{"num_hidden_layers": 11, "hidden_act": "gelu", "init": "uniform", "init_std_down": 0.0267, "lr_mult_down": 2.0, "beta1": 0.93, "warmup_steps": 200, "decay_shape": "square", "final_lr_fraction": 0.0, "doc_mask": true, "z_loss": 0.0001}
MLP neurons of a small language model. Each row is named by its layer, matrix (up: input weights) and neuron, and shows model dimensions 48-175. Each number is 128 + 24 x the weight over its row's rms, rounded and kept within 0 to 255. Numbers have three digits each.
After each neuron's rows, "fires after" lists the tokens most often just before its 100 highest values on Wikipedia text that the model never trained on. A number after a token or word is its count.

L3.up462:178126095117076106142180118143145099105091123150113143140117114125138080124120150139146083179166122130146143143123115121152133150137142138096140169111121127139112106162128098132139110113116137094161101116125129141137141158138121164142119136148133132153128138114160169122124096147145123042124119145176103145159150107135148142156151157116151154104087127116138160110110179112120174132108
fires after: " f" 22, " c" 12, " y" 11, " (" 7, " Pre" 6, " de" 5

L3.up172:114115118102131152145183135121131087153156134130109109144134148140124135157147125138168157125122071139113124167125189108134149148133148170137125076109142124167153138130130112144117132149105127129105106153063126130117114158108110115098146144092165067113147143138120105129118166110107148122126122133164117153132149144150138154164111115128126151182102136123141145146134100127130175064171
fires after: "w" 44, "re" 17, "st" 9, "se" 6, "le" 5

L3.up396:149109109117116121125126130160128121130145117120094161127099113145140135080106138135121110135151152104129125120112106077155143126135087095088164095129139156139154127137184116166142154112107118126116158139135107153094135124131111090127100083153120129148151152153101100143104145102109101115101106125070147148144143130133152113154125169156123112095144155114141135109136116120125087138145
fires after: " cl" 19, " comp" 16, " ex" 13, " D" 9, "x" 8, " gr" 5

L8.up488:136158087147108121120105159152145130122161166116157118118148109119191139156140171098160101117208095131133166129091133126097108144144132102146124138127071107115154130151141142131106156139100126145124140102071104136100111136147121101107096150144118127114126163145166095109145155149144103140155096112132156118161149131118079070157148100152136136134150131161162103134152152152133103160114
fires after: "1" 42, " " 8, "3" 6, "2" 6, " Te" 5

L3.up611:158106123122101105109087107119147090095144167153147146115149126131087102129085131096166151140105116094134122127137095103133123087131142124138148147128139117146135130140137151132092124134107138124147172169070099161170162146140098111109088152168128139144124157139099103158136156095131140154158125097155111101124124104113092130145145112098123112107110136091113125086129151137136137116137
fires after: " inc" 13, " rem" 13, "ru" 13, " ne" 9, " bec" 8, " be" 6

L4.up560:166126128124127156167089144102127107126161087149115118089123111155168133167101159138119118133113137129148139157140132082142131151139073148146115102099145103112114123166136095143134125126130177105110091175160131096120125095119144126090132104080161145112109100158140134087144132141145144105166131152160166149137128125108082120101113121121109074134142151129110151121115112113099112144104
fires after: " M" 20, "im" 13, "em" 12, "om" 6, "1" 6, "ol" 5

L4.up164:111110154060158104103127116117128138122090117118124079118138149123182145132133102074141142118114158124161150131127138127125100140139143106137151090132095147136098135130083132132123114123158128159113135182128105104083141112147124089118133151086139109172117135126154134134110108118112157129098093126131154102130134129132173098122084136080096119171154139114091120108138150123136131151104
fires after: " K" 19, " Z" 17, "iz" 9, "z" 6

L8.up700:152144066135075149152121147118151113124104102175115152106145137128127103131130145139185151166142132108107161125160134079135139104122135146143143138120131164108151083095167142088119152104162092135151123138121092104141118115153117083141123135128106119157131129109140143138150146106140114108123154140110106154086098164151168104179155106133148152113126161151117166165142134140123088119105
fires after: " " 23, "–" 11, "em" 7, " con" 7, "1" 5

L3.up341:085149110117155111134095122141075114145098135125147162131172152101134131109127184127182102164140137148142131129139127121123119189156128154122104122124146145097126123151125143104143107115171158141129121095159108135190118098114106150136109133136126148144139133144162130126100145125145093119141149125101122120121144112164122161152163114113108092121127113140165130137154107122077144159162
fires after: "f" 14, "h" 10, " res" 9, " f" 8, "ons" 7, "n" 7

L4.up189:109128129164193092137133146171133137182163139133074142116126145118138103141127143116126106107157114150096132108116152137075115128139115186160116117112180107153119089149150062120109120100142116146119132160111105112118145163128139149139144166127120088120173108108097156112077121141126156126120125111140120118116169144123059133173097132115119136145100118114137109145124174116173153096117
fires after: "I" 18, " le" 13, " I" 8, "o" 7, " ro" 7

L6.up766:149115120114134155152116127092151133123141130131145149135104131084112128107106156144141146086121081126173117133123144087159128108087092113178151112198112154127152143150120121121117141104142157106178122101122152119147103102096087138099117096160113146107160115120152097146085107137119136118118139134145094102086110143161151141108104132119166125133147124109168105101091143095102137135119
fires after: " as" 25, " pr" 10, " t" 9, " T" 5, "c" 5, " pl" 5

L3.up744:128081122089142174147067097146166128180122137154144125100109096104129175124105116130129120102158123121168153097129118124126117093127131115116129153127102139187110111166157098124103132165123154151091112141146163144129147115121124134132103108169114097116139154137141119161087134109069103127159108128120128133109092133123153154120144125097144181128125108126173123126172098116151150103161
fires after: " ed" 15, " stud" 12, "olog" 10, " ac" 8, " ar" 6

L3.up276:152157078143160124131131103121165149173110158106164124162103127125114143161159137140150106095125127154150155140130131114101138144121108120122189165126157124091106140168149158132158100107106121148140148104093142132132132113087094175115118125131104146124067158133132127129119150149129165079128119095139111137128138086146117179134128122136146127163161135116126139128156139133158129157132
fires after: " t" 29, " " 26, " T" 12, " f" 6, " \"" 5

L3.up631:137137110169140143104097156128121109140123122095129095087089118108132169154085154120161141126140069132137083191103111136121160136150154121144130132086122093105125114158146068099080189156162187098100157094147155157117121106129115132128109110138100112120130165138140105112125139149167106138114095136128107163172110096186111107141132152121108153120158154120103107120096143131133120112158
fires after: " re" 15, "-" 13, "i" 8, "\n" 7, " includ" 7, "/" 6

L3.up284:096160121143160112134136132116101184119118121137088117112134149160122185078115120133122147097158116120122143150086182071099141100133081116101105137138098128150094148132103119121103134132132126084106106111099118105147128096127149128115106137131121133124104089128122142150105094153154074140146140146144113164108130106116077146169102105118109138168120111099109158069110105137122125128177
fires after: " m" 15, "oc" 12, "em" 11, "im" 7, "ov" 7, "av" 6

L3.up404:126146133102128114164143170115164186131100109123115152105144109125112131121114135144137138119130117144153113121139131146195140098110113102116116140166135116074109117094149111120117108140130117106108109141097155085138152113122082111138122105117122105142146133117143142116087180143122137116104117121151141150103172133125117131111148112141098195123076107122154084130183104117128126061110
fires after: " s" 39, "ces" 8, " pl" 5, "wn" 4, " L" 4

L4.up144:106158106133132162135137154148114123140120136121170113107066118127203162111123162127129106108140115147117075143153112135146160111139104099163126153117132125107121143136104134137102127187119152107152116157133134127125175100162101085089156136105139160104093116135147112120112115137133130128172154137106145116156147176105114091179150108135159110132136143133153104155091129065148131122104
fires after: "\n\n" 61, "et" 11, "\n" 9, " It" 8, "t" 6

L4.up670:121097120136112162093142181123131094142138130135141136079109099137135157162143169150105133147122122130128124110099101147124131148130106144092123112137117152159143132136126098105089135146115131112149134113080123136175131090136097137138182116118157129081138104129148094118140119119152102176115077165098111175129131122155108097109166148107094079086134116132128109144176100171117153146177
fires after: "l" 17, "f" 15, "h" 9, "pl" 8, "r" 7, "ol" 6

L3.up383:142156118089137145096106127125098106121086167110156122123119126121146102117093125160132142158130137117141139165088145109124145164110104109084104117120133125146152119125147097163121129141176155123121142116155138113120125125134092122081105137130149159129151129102108106153173152093136127119119091144097128173139157123132177138109148131166121131166097116103144107167094102111152156109171
fires after: " ev" 22, "t" 13, " inv" 11, " cont" 10, " sp" 4

L4.up656:161152144138099121129113155110128110116103144098145074106136131138101105106120131166075119146122146122134114127133095118083103096096100140135128163114157097135131089128150122144122105119102088146130161121090137179182121141166111163127112122112159148168111111143085124106110145164159136100150147135103140109127081156097097162150145145102110134134140176123128179101119128094136145080134
fires after: "\n\n" 15, "\n" 11, "==" 9, "|" 9, " (" 8, " de" 6

L3.up525:140116135172091078102136152163116139183133139144099118099139145138126119134139097101128097181134091161141108144139095150124130129173152108104148114156169093109134099143166159157085147111112149139123099106143112111126102130142160117121128129143155135149130083121128121143094121136127118114099115106113088132122132159158093122143116119136121108128144110139108162165158141135103096106118
fires after: " ex" 38, "x" 11, " $" 7, " d" 5

L4.up112:142109097104147106103182114098130098079154123114102152109147138130127130134104126115135143111120176164158144150103112124140172167119133190136128131111066143102139167149103111115152133137118124148103125152112155083127155137152141117160150151133130151108105096104152129163160162158144127108159163132096124132079156102109101162144099123106104098148133097140112154125137119139176161097152
fires after: " " 59, " the" 8, ":" 7, "f" 5

L4.up142:140073141186176144094135097099118138135149149093142160096133134100146145181133107093158162138096140112157141162100124168120106141132120100159153116090081093124172093147118139097107118147146106137147189111142138136153136166162083159098136117146116143149121145149111155159151096128107059123111119143100129120124144129167082149142131129150118102091116123138149158128134126106137132099089
fires after: "re" 14, "h" 8, "iv" 8, "he" 7, " r" 7, "it" 6

L4.up403:124109132153130092069137098149106116143132160141128135138118102124100104146111141128126119133149129133108164124112153117093179129133120083147193114182104140140111136126147119134159143132131117148086088112143148152125111144153099144135105128114154139148119091156099104126181146125115097102146141131139126127156123163085141093116127149113071156069121168105123091097149113155130096139108
fires after: " de" 30, "c" 8, "re" 6, "ip" 6, " o" 6, " bu" 6

L6.up300:128093093088146125105133107131101106102134145111141076105166139161110153142111113153117147158140159126133081129155115120119148101134122155126123067126149140142092139142126104128117097125137079128129086145132121091149130146134101111138117159150168119139124127121162140187130145099096109157152080115113163156167109128156088148110124135170125098159137109129123094112117108107124144108132
fires after: "in" 22, " d" 14, " con" 7, "om" 6, " Comm" 5

L3.up152:120097185142139090080127121120125107124135185130146138176136122154106096144181139113134122096115145110137126104135136106135140196162100115146156175124132160141132177142098118139132151084150147134121139117125143175143128099095150149166123135186140140096125139117151089086124149108142125138147119093105160099105151119146113133080149104131096116107174117133065120086150141114101154103125
fires after: " =" 16, " be" 11, " inc" 10, " bec" 6, ")" 5, "ak" 4

L4.up753:142110092116135098128094136101125128123079109102153129089090070133144124124126135100142142105157129145145097135115120152128105170132154145087101092137123094114110113110092114145097148132135125137122095145130135089112101144144099110104131171134104092112142141154117123136106150116133103110141132099121105138150092112139118154157149161152165140121107105148136102114146139107130173078116
fires after: "." 46, "et" 14, "6" 10, "7" 7, "s" 5

L4.up6:131133101164079157173134113113145121180130163093114116114148141182135178127130154142158119161127193126113144113149132121184089136125102124139150144121166129146133157108114083139127132122114142120157136099052144172150135131084115146169144154110129087136118113163121087114132147125075125141106125156146124108114114133103119099144097087175113155129149120111107128129127136120122132104125
fires after: " one" 13, " st" 10, " d" 10, "th" 8, "ad" 7, " Wh" 6

L4.up151:159110110135101140103134115170120148141128083108160125162116125118131123139105169118110129157145135117114123126098124120176097141146101070136139115106116184172122119078177113144156145156139124138148173089154116137154120139082110142120093086079116100120106114142109142144101099143133091128161139133094109136115099123104154170119146108149149132092111125170158089137146077137146114141149
fires after: " comp" 26, " v" 23, " off" 14, "v" 7, " pro" 7

L3.up198:100134126152119113142074156137113153131181152092145127127142129138108078102117109153146137141091126117145153165103117143143132132110126135151117111111154124136179154118130087100122132080138169122147169097150143087117112146093129143121141123127161163137113112110127099125069163129145121106090145150137109119150165130154095126092170112151152121104120102159147140077103124120104166141111
fires after: "-" 20, " The" 17, "om" 9, "ro" 5, "i" 4, "u" 4

L3.up160:156151127151156121141147135130170121159175185137148126117071118162149135114120074173108169166121115134134136147168095129112119137165124133102160147120131141130144127105116077140135167116128134114114152166152133136160143115071119122127123113110167101121163115125132141166114139165111124154148141143111104158120135140115071139162090140110109133135090111138123053166065151142114092106136
fires after: "," 39, "\n" 13, "\n\n" 6, " that" 6, "2" 4

L4.up511:106160114135136141080133111128124101125135093100098121119122133168131116165116118164117108099112076150099106119135107137094108135104118152103169097108089160143101118123168108098095163159140121126128109152126171121130158108137117134123120097132118087124115109134142125122145118154097154089131120127108123184091165137093109135142147135122140121138145126107137089102143155108116120104118
fires after: " d" 28, " s" 28, "ol" 4, "ur" 4

L3.up764:133132142167153127138129163152196117167145097120113142122166105140129135114109126135120168105115126118099116119091174137147129117119158104134150107146134117139144120119127130099144138114134141160199139122091131178085130118142117137100127131141141142159126132119100155148153155096115083123100125130119129109125090144135130160108099126129101179144143104114105123108125133087176154108074
fires after: " e" 38, " le" 11, " ro" 6, "." 6

L4.up562:178140130117133175138114114084134135143141137144151163126149125141145125135110083113118135121129112141136157131188113168133071118123162148156126081126128132086102131117175141127155138131127103121131116123127118144089152155121117129158174176091133128108170133093148136098106112117132103136111167104152098116137146137129162140120158143165093126144123146122098090129143158138113141115099
fires after: " Y" 19, " K" 18, "az" 7, "z" 6, "uk" 6, " Jo" 4

L6.up110:145117110103137097116159165104123153103135159148125104134084127114137115141109112098150095131093145097091095101163118138123129137146160148130106163126137126107122158092110115105134127113129118122107103149112115172094139130117124113102115106111138068137138119129115131118153124160167143142128124105181085129140107142089113159107146132132163132148171183151126123147118124115117133110093
fires after: " re" 11, "l" 11, "al" 11, " d" 10, "on" 10, "u" 7

L3.up557:146106127130133141094162113069104137126112095098114119110106132141147109126160091119117116142119167083157154160099111134176143131131103136133132115104139133118088128111152133147163120133105143146125125135092095120115154161135108092147192117118138105166150132162115121082136150074168113140111095129137132164165117168134145110131171134113174144136092142081149144161111161131120069124148
fires after: "r" 23, "g" 12, " cont" 7, "z" 6, "t" 5

L6.up657:130098099171179129097139135108151111132082159105145138126129159090101127162106130147166129140156109119140118126098134135133064106124125128117151141082140154094075138138140111100150138158107149164120164122142121084122148141122166138121129153120121094153108104129132130118155145142156147074146156111102124086112136113140129131147139179141118128138086163114125153155142153125112134180134
fires after: "\n" 22, " I" 8, "ed" 6, " V" 6, " serv" 6, "6" 4

L4.up386:170133150159124121149090140108170100146135132129106115146075116145113098112114114126165152173130114127128156152135146136140123133155156125119091152136148099126154153149107114168095062164120143132134128105088135134125095134122113151136092121140114079107152115139094132108111142120117128163109158116135169125116125060117102158123133079161128120113100134087115142151112131125162119107138
fires after: " st" 16, " comp" 16, " cl" 15, " one" 10, "ro" 9, "s" 9